config.toml
d_model = 256
parallel_block = false
init_std_qkv = 0.0424
lr_head = 0.00341
schedule = "wsd"
decay_shape = "linear"
MLP neurons of a small language model. Each row is named by its layer, matrix (up: input weights) and neuron, and shows model dimensions 0-255. Each number is 128 + 24 x the weight over its row's rms, rounded and kept within 0 to 255. Numbers have three digits each.
After each neuron's rows, "fires in" lists the words (lower case) most often at its 100 highest values on Wikipedia text that the model never trained on. A number after a token or word is its count.

L3.up707:145166129150162149172151125123136188110108102130106137156097147124133107098105116124155173141151137151168120116189116157158144126159066143107153138111124138136109145118115122135099157139143151142110136111148135119157122164109112145120084117145122150130138108149118093117102097100117169123152129112098109134121095136126126145154069142138140139125178144124089126123161152125160125124095115104164156153153117131108099163089106111118131084132133148124132117136125139127152162094110130168111131126104125099147120157105106065115116111131126128132093096151159085108134138114081130089117138135113114160144157116141152141117160077153119077114137096129144124147160101152185124135120108141096137123120143145148126114141117091121191134171123083136064103074153107103101138151107095
fires in: "many" 25, "several" 14, "its" 12, "some" 10, "age" 7

L3.up95:115136120127133160143156104103119162129120146119152145146125129155117158174180152130151136121092130129136141088140109112144117155133098153155121159096118112106143126100166111133094140071139160114102161066113100096151088140135116143105101120134162102139135136133137118134129137155143124108097091129112157112158114155145162136165165110081104099158168172083135106119125095102131094108144094136172144185116116137120130077155154100148161137145132104147107117140164101093158136130089116151133131100130149134099118108212127128104155128135155078125117144132113135102134133095158099126101135155120137120120118141118101087103110106138172145135111103115121089118132110092070109149131149104102139160115089099127138140123146085122174146106130093142146125148146096107114172141121121
fires in: "from" 23, "to" 18, "around" 12, "near" 9, "of" 8, "over" 8

L5.up78:103115112124130124115160145105121134114156142181123175078084170137085127150198123107114128130117121139114134157116093133098105090127156129140142135156094149157084096143160143149167116138113151117183120144185156112129128103122155145150130140110096089112166132139106132121099103109164157090137110163139187145120099121143097131112193090152182171121148117132097101094099126115092134114112115116139090172108144141130088075116173115138133089115142145110097141140119114127124109104088117127142119154113100147123092129117151110136159123108116138110135123123131120105144163127124114139116141120154145102164161110116124132138137092154104130115128108128098133111088122103154130149160125116147103122186148078115101133159149131065163111137139146102131109103136132119155119133112111
fires in: "was" 44, "at" 5, "be" 4

L4.up213:194139130108127154129134114155117157138135125125101108091091141146098140164114130074127158169136117117155141117121118092128106130158115170145065135153104134116132139122135118130086109130157100101125150134127129123151124162152114147102124120157131077120134112111114079147118117143137138132091132170116138115156187166154106156096101078124139105140093142115124107139112110145134126112147109121080126147162096127114145113170132161105131106151127123144112086129142120112055086157161151140140133133130121158098089132190169121101167132108113161067150110126157133128163114169109117135129133175150166117127154142132123097098118130069166099131124124121151147092117149108086133170168070134148121142133140131128132085139143110140123129129122107124119118109099122136082118131160147
fires in: "of" 33, "modern" 11, "on" 10, "in" 6

L3.up904:134135180108133139202113160104108116120114170093100145106139135129142173131130154124126126165128140131153120125122119135135117142141138126128190139155159124109119110103117168085116151137089185100105125087152106115103134153118135132148128121128101105148152102115126074140111102107137126094111065097114161151110157070135128147169102124094134124199116122146125169167165103106114109104162087155114149111111134129137159124161108152152131142136151117076117134095153136129136108138121128127133159089135136114099085115153098076124121152109184097112092145146139139078117161119113111147124166166136145131140174130074153139135135138138116130147145120166149111135162084136083162134109093133097081139133144118115109151131140120105127152138120121102144113119148107118118133125151118
fires in: "through" 19, "three" 16, "than" 9, "before" 5, "though" 4, "thought" 4

L6.up205:111131138134130107162141105112149114141130149143120146118133164108162139126078113132169158121111138180122142105140153126110113141193149159183100108152111122120159096100101099158117138129096105177137128171145137128154138135134110120151115107138110113106119157129153142103127122136164151154170118141128098169102129111135144146095153156140149133088197094151113101131147130139112141145106163128132110122160125140122066184139112121110148154125154116129153165107124100109133092111111154122096101133104075128129105143105104193127134113138125132147107072115102093125130149137096154145136150143112120141109164139108156111136095150170131179079138137104138105151119147112138162157084122147090112092161105093111124127123143096158144149109120133111146129059109100132118167092137113
fires in: "he" 49, "his" 12

L3.up915:115115137106136168100110105135128127138157151133147119115151134104096131093121148138112143129125121096099132135115118123120187110132146176192155105100137091112108148138118110149146143095102157146106131096130114088132105106112127110101148131133146112127148158149145115097112133161125151118123127155168110131148116113060138106153175122104113056163097174099123138142121146172126084188111119140126138144108127124098133172093131148109166166156116053145122109138147119070133124118159088110099104158096120115128145130163132116144162169173137147096142107153112155103103170140131073111107118131146118128144153113173162116122126160145129107138155111106095112140141138130117124134110095149127150130173115113128135114161118128128129193102102151152158133151083108136130109130117126
fires in: "on" 46, "until" 5, "units" 4

L3.up480:108148103139187124088098135118116158119118175135107134095146140128115136168145117172111166141099089170110161141122137120075126139091098142137114128131149104148118099090085127111106158106134136105130088137127170119142147127121119132121127153158160097164106103135155099133116099147112131150164130166119096105094125127151108142134095110104108103099164092108183112132110117117119171116110198103101152126100158145167167111147076120125144146144140120123115113159184117092097123143113107095113125159089125139102109107165138149123109106128123132174109137162142111091178071153142147132105143151163119122152133139149095145131140124123112143148108153151127136127133105144082183131117075115158104131141170155141111127138125121141112139150106155142116141096114148111162090127110120
fires in: "first" 33, "another" 13, "only" 11, "last" 10, "next" 9

L3.up322:146129137132111122073129127096143137141173152119118155175156141143131128087121142112136086124156150134152109125106084083124148114101135148160134117161105124079158117161135167095110116124169167170125097147139102142149153171107155160170146104123136125128129136122152144094131143115120142125113120150101095137080119083109109116119129144143128128120142129120136110117128133108133093128149156117146131151100089115096104096114155102110125130146106121127132162153129107107134128172144131125110125170111090100058087156121130127136154106148142121124124155137136166138162128143167118102163109118122150167143115168115091109120119195150130112084177144100111072137103120136080142103124131094085118145180153140123116083117140151107100134132149143134160137054134123155094165111099121
fires in: "they" 14, "was" 13, "had" 11, "being" 10, "you" 7, "to" 7

L4.up783:128179141080088149178158132108147137106111117108106161119094105149126087091097147132137133150124101107109096178158087188129154177133158123102164106168184092128116165119125141132104128108159166120169165113133153115112111132107131130101173143153136086121166123152109137115104107177155118143111169136123119107136108132109108099107110074132123124103099146147112123087146119106144142117157155130116126102108112133098143117145161077165165114170149130150108141105140102136141082134129120129119142114097141108129109145134150169126144117117131126126169120099136159107151104081113169117127161152119112137120101120122163105140105114114103100140149158130096110165142093148143120108107090137092149138137141155109100103119135111084122139172125087119103170117142119133176121124114129
fires in: "as" 38, "that" 27, "because" 11

L5.up530:165153139093113122122124087151158121114140188126117112086099098139131124100137075101143112145096108146126131119130144115132126139143132115127154135135098107059090183168147158137125113145142134143151125124139099114157116148134135182127096111096103100082079143138128112127096087100147151156116139156131144126145137050098107089154131141158110131140122089143109143114123107134133147135117109102126117142104127123129131140116148115071126085112103155112118137138111106095137116162104108105088115115172117174097115131126166093144145130130141149140134151176110108110079106100128177115119135164087143098110141172157138087138109122134138144130121120120093145135096094077148109176129115189169098132142097096106103102168144105117133151139137113098148130154121133115119147147125123
fires in: "and" 46, "with" 6, "of" 5, "in" 4

L6.up651:118144133085125128040116106125103144133133103089152126106140101147108126137124120135157134141134168106136170101111136097064142091122150115093147159124085115116157125136128141134099114150131129135112091163146095164163115098151156113168120142113133105107152141128082099138103148122149129139156157141085142096125132110104119060143148113123130103132173106091106185106146114163127152133134118103196116123112130150141155146131122141108132133117136093134096146152130143111093124098148184089110142142130126128122085124144115144156105132130100144086162130140123085126110162110157143121144112144165139146146105140162135128154143090148144118111124153129118132106094110112124121082137159154125126107205089139099145117162145142098146092126113146156126123151136190106150149122107156
fires in: "was" 41, "is" 14, "can" 4

L5.up396:105136138122106145150117129105148120112148127131125160108136129179142129076117119120122124130124094149107163153127116145179116110159146138095123108148143135095123140107139097102102136110103113158169121127154121116122118137110093124144079082117101067101141091160116144118136090130154130176120101118153111114130126152155131099151111142142160118118131121128112081108121107136113070156155112144128077184088166127145131104184061130143084127117111119090140128104144143109114108110146102134094079071121110112143136109165110110108187124143158128085184136100124093130128146099155138134087135138150145120131138133121163099116123116123098115131199126146126126149124171108130116132138159100115144127122132132134120108107147110074152120145163112160091124126160107138157126144115186
fires in: "to" 60, "town" 7, "took" 6, "that" 6

L4.up863:156098123139140123121128121130129135167096132151170141150156152118139115127109128092137126152164102121138163132180072094145089124091153120101113140100110122118144125111113169163126130127120133141156060101139139122137136133112093165092106097123112133151139149090117139118145143095168124162092114141148115101154141109093136124146123134138137142115134151104102110160166101105169127098133157120101136124133069145106142113140097151152170147106148131082133091115134111129125118169149121121144160106081141118096117140088177143136131108122122128102113103192169134155068160159142140134115117135067123121167111102150112113131071137152084124121121111101090133140166126137099189133123157165141114121161111141123175168124151124112154118112137113156111155125133157116156125152087138
fires in: "a" 59, "one" 8, "every" 7

L4.up722:109191105127132060112166144156084140129101123140146144106111105152093135169112113130107089101127145164155107148096078111131112104163186138127157138149091160179191118088111108145111119083151096086124096137104126098127108164183127157175099146151180142109139129164125104114137119103123059146116154108110149089105133120107141133176107100090109116138113126108098128148158148123151118114139124129116113182132135131156108102147096106156129138117141081125152151122132122110151155153126150111106159143163149110106126118158102133146110094102122114142149111106158133132134113149161108084107133122137140175131093140089129132164101117131114141114127144122112126150129099127143113147097117148154140119135155118158129129117124141118125130147095130119138123125150132143149095171172165
fires in: "the" 71

L6.up100:106099166160128120138106113110138143043128128078102151138104112148168137122136139144091148145109146111179161083153108126125189137092155182122160085162205111094147124127134138119164113090128153130113131141131107116118125117133098133150122160120142121153103164141129114124134122118122121164133117163085117102105113139119135161149158117085127125138144124144139120090156159127109114153123157141137141105139171134100084140126135134126110095106125136114121121110116118159120117145159141151103110100120127150139130138117131094092138132146167090089117164109127114108172166114178137153107151166118145109089095121128099115159132117098110097156148177141078124119188124161104099158125138151175106097091153134131127111145127110110099112097166120116116115120153120110127128134115086
fires in: "and" 54, "it" 12, "though" 5

L3.up193:137109149148150166123122163161097174132127126112123137103142163114086118126138126133139126118147148149075091149123098136109117106159149102117201118118124161093121098109127139134127106120095079162140122122169177134141118124129135150141141149126146126138087112158129147155130136125092146110190161120137140149125129154159103130139146164144103105145136077136093160083103102096157102174116109133140087179148167170097106133116116128108133135116138137094158110082097097099135133139088153113122114106108112112107141124135135153108141125135095126153132097163103185159108100163134122146141078118081172128091078113094142113149136142148127147108144132119137087139137140087080103097169195130136099146124134155103126123140142128163115122137149155127126153109120142128142119129136098
fires in: "he" 33, "began" 10, "started" 8, "established" 7, "appeared" 6, "formed" 5

L3.up297:156133145125109155170142130109143167136123157150148142140139145145134139120146146125123118139138166134133147075138098127106112119142159129098155083155137129118149178145092139057114167074119166149129131152096125099131110117117157090167115132124105115137069111125132107141150144108130112114111108122105126122100152095153152176146086082161108144141132128126166161112091131140111168144128129101098139147145098112149070126113161135166112118110126087129091151165171109048121131074121126128133142146123099141112129172123146150150126135142127130115115090145134137144108164114141147155170119109110133130098149153090143114149110127114081166149108118139135127124134114123129122123129151141171085111126145079089096112153126112121123171147119095155110129135114113158070160150164099
fires in: "with" 57, "and" 19, "without" 7, "by" 6

L4.up30:164165144129129158181117148117109165126125170128147107082091155135157155111125161122150137130108118134137122165130098118059129165124160133084158154128139047139131135147069100111146157142117135100161159139106128110105137090118118123121144138099120089160139130129062093141173136176125158111104149130141132105147129166125123107137090108107097127187097143131111070114152125089166080111111111117143127123139134143136131137130151110104167136129143169107091128141123135135137154159144120102138158143109127137104122113106116132113089121097145110146169159092128119121140052128117150132161159110108143174101114131153096153137148126084110145083167117126129125111112106107124168087102117113113135141171126104137129125135148135135125129093141099142119146155143113123144134121122143
fires in: "that" 54, "because" 11, "if" 5, "both" 5, "how" 4

L5.up411:136154181120162176136144127119101150167129125126095092159113111135151114109140133107136094092198148144147142147106095174137138107089095126094137095159167112139166103125172143142121132142106149113150126107141112153115125118116162078125133132138093075132138113129117139127092101151102151162119124132138121158113126120118128129107084101149115158182142156127146138159103116120137160107154103111105127105140129139179100176140137140142151119143139152114093148118168111140172122144111127100097129092102091102094088148122161127117129127127081099088102162110154134132128121110134127119133137128126111111116149194161136145151101134149108107118160127129065137114148159082120121100116134138101193101133135104136123152076148112118136130182107100158136145139133104134139168103140156
fires in: "as" 29, "that" 19, "goals" 6, "which" 5

L4.up519:095076195159155094121133148152137130127136143135140072136162134126136117162133168134084128147083091088123159143152114144106143107115168133144141109108125127160119103145097144129176091137102138145126124136133164117112168109135106113127120126162132133120145144127168072150144117125126142164155135123163117111124117143104133152129132150157089131080087132153076107116120171150129097095132126126159114117098086122143118127145090109152147132104139085107116171143110093158115148124138116123122117145135113161110127106127130109116171181068163131107153106092128118098145121151161122134156154122125115135130122134130197145086149134146143140171133135111081134115092145136104122103122107143110122162126137110097139167131110165145102158193095129109163163143112138092146116121137167
fires in: "at" 86

L5.up903:154135115103150141103111140171129175096128139141097092144118103147104146110131174079136123183143141099113135123125138119155127187123138143115170110111088080146085127110141151115119114112099141107121143099121111078150116088089102122147107159105150148176129101146128110121126139094120162121127114196104125168097154136128140143165141142106133092124119113095104179145151131125159105132131136116147077137189146122122123066112113134147136162118096077162112117125142132152151151076094124101113083131150116108138118098148169141142115083121115155128184160112129147110117167166149132121152166129125136157123131123145140119156175146144137142132129098155141125150085123108117106112123124159115109152158128121123109101153086094123108165113130126107159122120148107094157119121112117
fires in: "on" 16, "according" 12, "around" 8, "near" 7, "due" 6, "about" 6

L3.up262:151154153124128135108200130126132109096151171137165138103140138125141095083120124142158133099170176120138129154171150117109153117121119128111148115142132144143082141164137105154135135082145147111115126118129126136101090137129146093167158131134121076141113155146143093113129115116150138178148125161105099133139102141098100141118085124133089139079058137127102099135108158092129125125109141131126129117090118115113123121119131140120142094179132129138121169144170121090138109144114076155074091133128126162106106069104139129111161164157130119139131137117137123112101127085142103099098132163090153126138119154137158099090129135163110115132126151107134157207141095145100139133136111133104128160143103121131139136119102118113166165144127146100134129152151107179093165138118083
fires in: "as" 19, "after" 18, "without" 10, "of" 8, "by" 7, "during" 7

L3.up643:125126144098127116101114123114147095106085185151138096137123128109129125124135131142119138115109134143115131120117100121140183153163119154132160104180125117116068141126133104139157155138097140110142164136123157132111154108102096124122125162101181161154127092091114118114175137127095095119137187154093113139120101129138150126116117172160133122106118113100135164140108084124157149171132096153122115135111123084080129108105148132128121132144163089162135147125111131123118135142104129130115144122116070117128137137170150129179125124169111118099107121158139090160167129096107097120133136088105137190085170127132129090158092142107101103098137118144093109155108146128104157122098124124128183126166116130148168152107124093158145088132092087144139131129115150114173085151146128
fires in: "where" 26, "since" 12, "because" 11, "effects" 8

L4.up57:118161118138129145120147103172168145106126141137117167163102137120148106124157163105126126147172136148138120101097098130081091065150155182124111111151152158118098144122130178115154085123144121122144126121128128122124156138136096089133121144095170149121086174132090106134141120114146125142147130121152122124124138108090130117143148112116122134069137095110119148143151129144134137104159157150139165111130128147115102123163128140110118150116083120143106106137153139173155125153128093122158158144130180130096155190111159129112080113134171085094159138142108107133128150141138125123113099112167169119118095151158122102141124149131106139110131165123147130110165074134134115131090186131098162109135140090128082089114108129117111130133158088120130085085137124151098078141100160
fires in: "the" 44, "is" 11, "s" 9, "did" 4, "are" 4

L4.up868:136125109130130102159124121137112119144142122142128117132123172125135139103118105135152155139112110162146134149116138144124138160120088118091128098163169121105147126144087114123140172112103149124162142146095122126155122117127126123119095161160119136082120142141136120164152184142130117154162111112125128117113143096148138123093120101130137110154096158174128142131171140131146095079134118089129136121122203138144153140140084127108187171120107120150132098157112120131097103131103159131129128143110130129171158137147088064105086104125126118160147145098106111152152112151090173068135154125143103122151121110154164115152169081122127144110146124120115124142174114125174145118090123121151122146146063147113106089168138113139133142133086085146084117092160139145103123103071103
fires in: "of" 29, "many" 20, "several" 9, "both" 7

L3.up873:139148121157119071118139138151143134129130125106125134125130117149132154127113127098125098113104105095166138109104140079135097150126148128156120113113140153118142142148166140139130138135131106094108108147147121113094105144184103133144158123135146127144136099142108098140143123162170159150100139099136117102079122158075098138134126134157071090132110152102106124148115161116170077141137124087141131138149120166089124124120096111190125169113104174126120178117144073113114151193140119111083112155125099097143117133127120169138126095127134119135124129139154133159138096125183099158130131079147170134192153122137140133115149094119127094165100145135141142148135114159120125152121141169162111135134053134144149148093156125087110116128094098144127122111151141137100138096098139
fires in: "his" 24, "a" 12, "the" 11, "her" 8, "its" 7, "third" 5

L4.up98:107139137123194126133137111103143164148130116067127094118119101114085148131181137108109156155139145170132162111097146097141144117117136155170093098119160081080071160148129126093129092126119155150134170148133119137144136125113134150111116173128128134146131164158121176138123181094140149158160115094136109121158135127130114131149154139181140102141088114115133104149088162105137114079087116113152081113140119139096116159095139090073098095124127155078141156134186137124152124151105121142117108117170158144151121117148125115117129157123123128133131113119101121074106129142139109119115130109099135113155127113127109136132132099147171118113128153111124134170182094157116136124136111109143129101099121166113136098126156128139138126102102105105135090113157144149151127180151104
fires in: "and" 32, "to" 22, "not" 16, "t" 4

L3.up374:116130127176150129103160059108091132153148113144162137153128095062121151194143075133127123122127102087134143138133148135117143116091097120106151119158135160099121108169135075122159136087143138152114134167145099155122113154119140180120137128129123093119105101090118097159113117122133129162140115139136142133109128150125137166149126146117116134141101143122129133152147116092164136119135151109187087127108121157113120126116132105140142132170098125138140102113109116109128165128120132110144119144154122096136121086127147094149155091090116182121141161148114078143093116164130123147099114156113129139111115119157149099125157128124127174081102115127095121161113116154146170136139119184101070145147103114149164143136156111123134154153157115142119128111109161076143145101135065
fires in: "of" 15, "to" 10, "however" 10, "after" 9, "by" 7, "george" 5

L5.up662:172122168139165141138118100133128133113176120107148113171088133126131108142175097104128137146101161118105150137084119134134165108115141141167114121133139117096134139103131077098113118129189122136140126117130176145111131147153086125154116121138177065129128119096143101086134126141127189136139131109147097147121119120155153108117139127126102106151183127153136131081149126109138136117128148129141103128106107137160120112130115118086119111138107127118102110109161100126169094113149078143146120106136109103117106104136114169156135123122116167175193131126084164118138107126111126152121121104119162164147154116172149121105128132128110134080119132100131142147149124154165110126077152129156124116169135118104100105140176107103136126109092095164102102148168120166123120116092056
fires in: "until" 17, "who" 17, "club" 12, "since" 4, "her" 4

L3.up362:182124110130107098205146154146113125103130145118139154144166143188122165140155144104114076096140161151150148100116111168123140119096123108119130139147122159140112117148119109109106141118097163169130120133169142099119167125089141082156142177143096146148131117146134152136092149100111147102145113119081120115120114151153137115109128129116118116095121117111163121139117098158107149139069112109132144126110149153126076092135111133141138092116148124096134119144106096137112131169128128132122129101118134108139128089127117102100094138138107164060096136146145089109158079147156163161105112162116125123139104146125133122210137118122124125126117082107116113150130135148118113160145137106142192172167127137146123136133129137136121160108100102083116112136130106130113140186083140
fires in: "until" 24, "when" 18, "years" 10, "duke" 6, "natural" 6

L4.up576:150072112141122121090123141121101156117151144171136119116107117142141088116087145093154114148102114146157157127106166125120119101154149134141159137148103080158111108086120190114155096105112152150133086138166130070145157119115135131169131131133182129146118104157140100149123171124161114094201127177122134097140150129085132118127122106124149103134179102136141145114114121143097131067134135094176121134108162146132147143149153151100158083090106111147132148132106145113130128129124134139122139154133130127128119134101109111095160121103132114123139110151129169134125118148135138176125159141161133124124109126113109129131131144117123103138076079124127131101149076129155126130133143210114100117106133146145103115119119109140143080087096144082118120145123152117068150115144146
fires in: "be" 29, "a" 8, "as" 6, "was" 6, "military" 4

L6.up1004:185129144135131097168138156144103161138139147140150168113134080131151153159105093168129088130162109154124117163139089141161105126110136118131084095138095087098112103151098123137153193065169137137181144119138133115165121089119159135125124141142096104135145089090125102119159128103117167174120144145134140098155083116106092109113138091141126120123116151148119141125138166124114168126149082149136177137115115111131116120194107140132115103140154135091161117184130092103119104111132141089164152142090129159111135099137086174126109141137153167118133134143127137096092129129130091120110152100142170118126135126077120129119115150102151097153115113126139121123137110116143137142155148100109156108104113149138143155099132159134155116126133114090091109090096131131118119135118152
fires in: "a" 26, "award" 13, "as" 6, "at" 5, "after" 4

L3.up540:107109164142156112130152151122153115129091145120158132161169119092110126086094114167115161165142121112111148131125146165132122147143113131114098145099079129145125147142126106133149149091136106102130155157130144122116122130120119118108165133131113117121081113094184138117110097114092124154178113158130112121153102155114122101067155129154145108138172117113102136158120174086150102123114132161149147116124109161136132186146090145145132163140134131159113107142142121160091146176122136111106121122136143130114125110084153157171164120146112148101132113122127108109131133125108150121096101117134158106160137164135124081134128132182090144100118141143132126130095084135122054136147179053152138095124126119143155115145133139108131143119154124073130156183140104154129139171111154
fires in: "long" 22, "length" 9, "lower" 8, "limited" 6, "late" 6, "limit" 5

L3.up257:137098115113145134122136117156123090170118147112128099118112134109100101099147149142145138137115116127157147140081153151123176132101152132149149159156151110087168138119115112103119094152136131133151093121114107147151143139147093134156111143110132152136104139106107094115119147111108091127143116114121112134119086107101131193105147114112154166143097105124123153082131115106144138116118134133111103128131113119081109134149135089103124076100142127147102103186158133147166117109097135129154127133151149167081147157164143104097131144140123104093132127141149143123145159143156103153131134145151162117094096137150125107123103093147094152126131191100073192143131168145147105060146102159135142157111112163134181144116136086097164157129091118113086129119160153160091112120122160
fires in: "but" 26, "building" 9, "and" 8, "build" 5, "rook" 4

L5.up617:173123136113098139125115138088135151100157159161133127117083168159118096117140137157117149101188180109113136089158107092150149122103133106094170094139133099149121145107125141136118106127132155151118134145097133124146150101138107082143127159167133149090115122153128131127110117176112058112129159116105127126100157122138168091111098140116153093105156130130146128137103145116139115163108114102166124162077105139130151121137165130091119115129115102116125115116106093097082134106115163139120132105101145135087143152115119146125136121092185103123137097118103138149143082077114167138120128166089109142098131153120108094143126139154156157124121115129075112103124102108113091121112157129126137087115145114117150157128125130137127111143101161168091161148138148142209142156103144
fires in: "as" 34, "where" 11, "because" 7, "however" 7, "takes" 4

L6.up808:146112096125101062142099170149120143050153161104120086123146104100161137136127132125143172128115158119117133125138174158104147102105100123111128123094130113130133112089102135124124138139130151149139091153138168101121173136092079128151077097113143122157140138112130142134124100124185149195163148161131109139122110122160154143099137115117090096083163133142135116147140126142162116126150172119141118128187125126149075127130137152151090080140147145143134117142117116128160141129120144124114095157114092179092107152124116094118102138117119071132088148113160138157138146145141163109112127109149119164141093152102149096141139097135136139128132150111141121148103084145106109101136132172120121133169149136135117086108127107140113108103102148147143076160150096119113137132128154
fires in: "an" 59, "any" 8, "another" 6, "soccer" 4

L5.up744:151117097159106162157128153107127151082100111152132096100129168141130107116146108103176115108182130117149134139106098142159130163098125114167131167131107090129104157128102156178114126122121108129123146115166104136098150076169117108092112124166125084171133103086120084121118128160120122124153107125131134165085130114140074131097118087138141112129138080168139106123154122137155130117130143139136107149127115134110107120130101175151122113155136144092114110102159109134109120158122119150130144103161081152143101103109138142099115134112112140128129088135123081086121080145135160088141164144113187074161115142145097100127110120102104107176113109160129111155139169148115115146088106086095149128129123139169154134135112140149175129137113125130136099115150108170123110144105137
fires in: "same" 16, "one" 14, "two" 11, "that" 6, "la" 6

L5.up709:128099164075102120196137167080091140109113119106140107124136116117114129113128134081102129103152077125116162127142151101150131143126154160110144124134133128086124114129168112112125164096119153184106156138130093118132150157120092116138123137121119162109110121133112088148102104100143111116107136125177107139122147179141142112105161129147112112125144169131143109142160144113156135117145146103133133126124113134161103085123134121170124140147103154122102138135127116140104134121126152114068122145129100124133151097115158122183193100110143119165118131119147164109123100170139119140128129102090129114138167138124117136154122133140111141115053116141091125169100095092138149134141125143138152115100076088104144173127130130138109143106079153133133204146072092159119126110151153
fires in: "in" 39, "located" 9, "george" 7, "at" 5, "or" 4

L6.up736:145132114127097135095098130109132141126149137139110099131134139168106088152137130109136128119131134126137096186097143106100100099150101157124163189128108131111130100121123149172158137125140180153118109168140141107149123105094131133102163104088116168142080162108165115111126111109107079149187146136090116149111128119099149138115155117124139114140149110131118121095096112111163118151131076105117091162148160104130113107174121150102099088117092146154138189119055136118146093158125136118153124126108158107128153158125125114140120182150126139108099153141162110139166163087149136099130112109168127136140110155160082159125116107169125173120136138150131101107128167122122121103177121136125129182150107124089138152120155119127146120099123132142101170112116136154136118122113146
fires in: "be" 27, "began" 11, "being" 7, "was" 7, "based" 5, "worked" 4

L3.up326:142127129150122141129109134148129101122088069128156173160139139147127114126153109142129158163145157153112135141129107152105160093139124156181129150118093135173147117115112154120128121120113128098154112149092124137110128111125125163126099132090123082126117133110135143104079114140126180161176134136119092116130118158123115157119119149122108163124155158090185106152059131094136157131120130167158138144155108139126109106111146101133098089124120108126151112136147101084140142122124121106110118132078111083122108105134125126120106135099198124077139068194087122144149118115154133108117154136126132140142150096180114156119091143082096123153135124096159144136150109176121094127146131145100169114145130177106109130116138114105147118170140166144105166128127099104138154135113131
fires in: "one" 24, "east" 12, "north" 5, "lake" 5, "early" 5

L4.up122:106154129106129153126155068143117113139115097136086155110124114085162165094118112129110113142166087127156119163154149118115112133136094095100146186138137147143156138085176144125136173165122168068153109125169127117126092154129095115152096116119147160149132157151136109123095163101140134125161125124081119104089159121121120105139116149150138121187166137106113141138176163138102104131123141074168144128138132141153114114123137098149171096142105099103112107127130126116106158111113118145130101168132107129057111159131135145151143158134143105102100159118113124108098124163114141142121131106143137132121104155085144118159125168130141145104150122155121127087165117097126144131114160122123134077165154105133086121141108122117180146165141138110135107142139129141108094172098139
fires in: "through" 18, "three" 14, "than" 8, "this" 8, "throughout" 4, "those" 4

L3.up129:107098137190116138113089116155095171129148122128108111116138134100116099146127155138143113137151150093113129123089121133137139147128154149107139090110093122099118135146130150151136166107168161094091106127145100108140113143103105134164127077115133120113155123097168130139128115136142110107156081102156118090127125093134125115099140103149135140163179151091110106121168105111164143130125112126174093126198147104124146148123139142186150098136121129112130108078151119107137151136086158121124157161137097148147133139139150135132143107083101156150089082145086119143098120116143141110125129115064117164149133151152116120141136121119117122132097088138105173144143098094109157146096133176131091114139115117152138134168162077162179110111123118127105131150160113124117190130119117
fires in: "born" 23, "a" 21, "february" 14, "died" 6, "an" 5, "development" 4

L4.up909:146104089096104110113136144139108150116182152126091107145118136149118089126107125129128105130131142157148160090132121099113119110084144156169150111123156138098138126138170155141134128110111176125118133167105141147080109128156124127106132147096102140132126141148159111166103147149125110145148105126146118095126155094117099136166138137181116120098145101132140139158169148127128179168126123135117156144134113132077060147121129121134116109155109177134144131156160148113144127131116112114114143152100077141081112142079131129084153148168132118109130089140146119103160102156123119115157137118098127093140132127119108089123145132132146168139133160071119080121138111155162113084125107100132154141104138122147137092133152097095176110155133129085149097206181125104142126137141101
fires in: "and" 92, "to" 4

L6.up106:135130179132136126142123127122159114102111120166131112142089165163147159151127134153151134134137147123130140185121160109164102136127081112108148146093106087116130114139137163157083159116124111127083131138147144132122111136125115119112129139142161088098129103097112167121144126108118145127121112103098129151135150116142124082109182118114127155085133129126113127130156135123148126090111137086116124162093109099122151153151090169130164144090117154151148167126109127143174077095145160124100109149117134150175139127121058133174132118123110146160141107104078126141135123152150140084149162123122106133150168122114148128115129095110143085136111141150138130175146102102128094122127120145103105063176113155183177116135067104135093144101112152110108142150100105107128151147106127
fires in: "many" 15, "two" 13, "first" 10, "three" 9, "several" 6

L6.up786:115107100175136109136080120155132120124119129136101108080104157133144133096158134105173119100081093107129105121162122105137119122141123109145140124093112127144121095111139134148117125131169098134077094116182133105083128151111144130127135112070079118144149150119094164103124096128161123126191133139160173128132153135125162160140168113118183106147111176106116089137125113123148128139170128085111107103156122142136097177136144160098110126088093168122117130115129122168133104132132092115146125127127132158143154144110134117129095127162119135155105127119129129137104141174160137133141115151158162095127123147119135154117136099185122118147135132099094177162151121142100131106131124142089120116142137135157098132151127123068100134123074155127105177104161143173158142160129111
fires in: "an" 38, "any" 8, "another" 7

L3.up582:134125129183103122139146117158129118160110146118136104124173116110160096117100176111126180067108090097153077176113075173101105128135121150068115111133127099137131136148146132114142124145113150130085129127109132103110100111126160105145138108110119109132142133102156160176110147110100127124154118108130141127131136160107150126144127131150102145078093136107107105131157134111150128125118135102079163126116122129120191100117081119134101117117183126099105138150120135164136125141100115169161130184121178146099131140125150107150115096116148115134128087118151109133151141126169092147130119122146111157148185119116116091148166164138146116190095147149136151071119121138099115112142145169126130109117098108144146107116133161115127114098128093099117135103105135174135157132129155
fires in: "is" 20, "get" 8, "took" 7, "takes" 6, "went" 5, "was" 5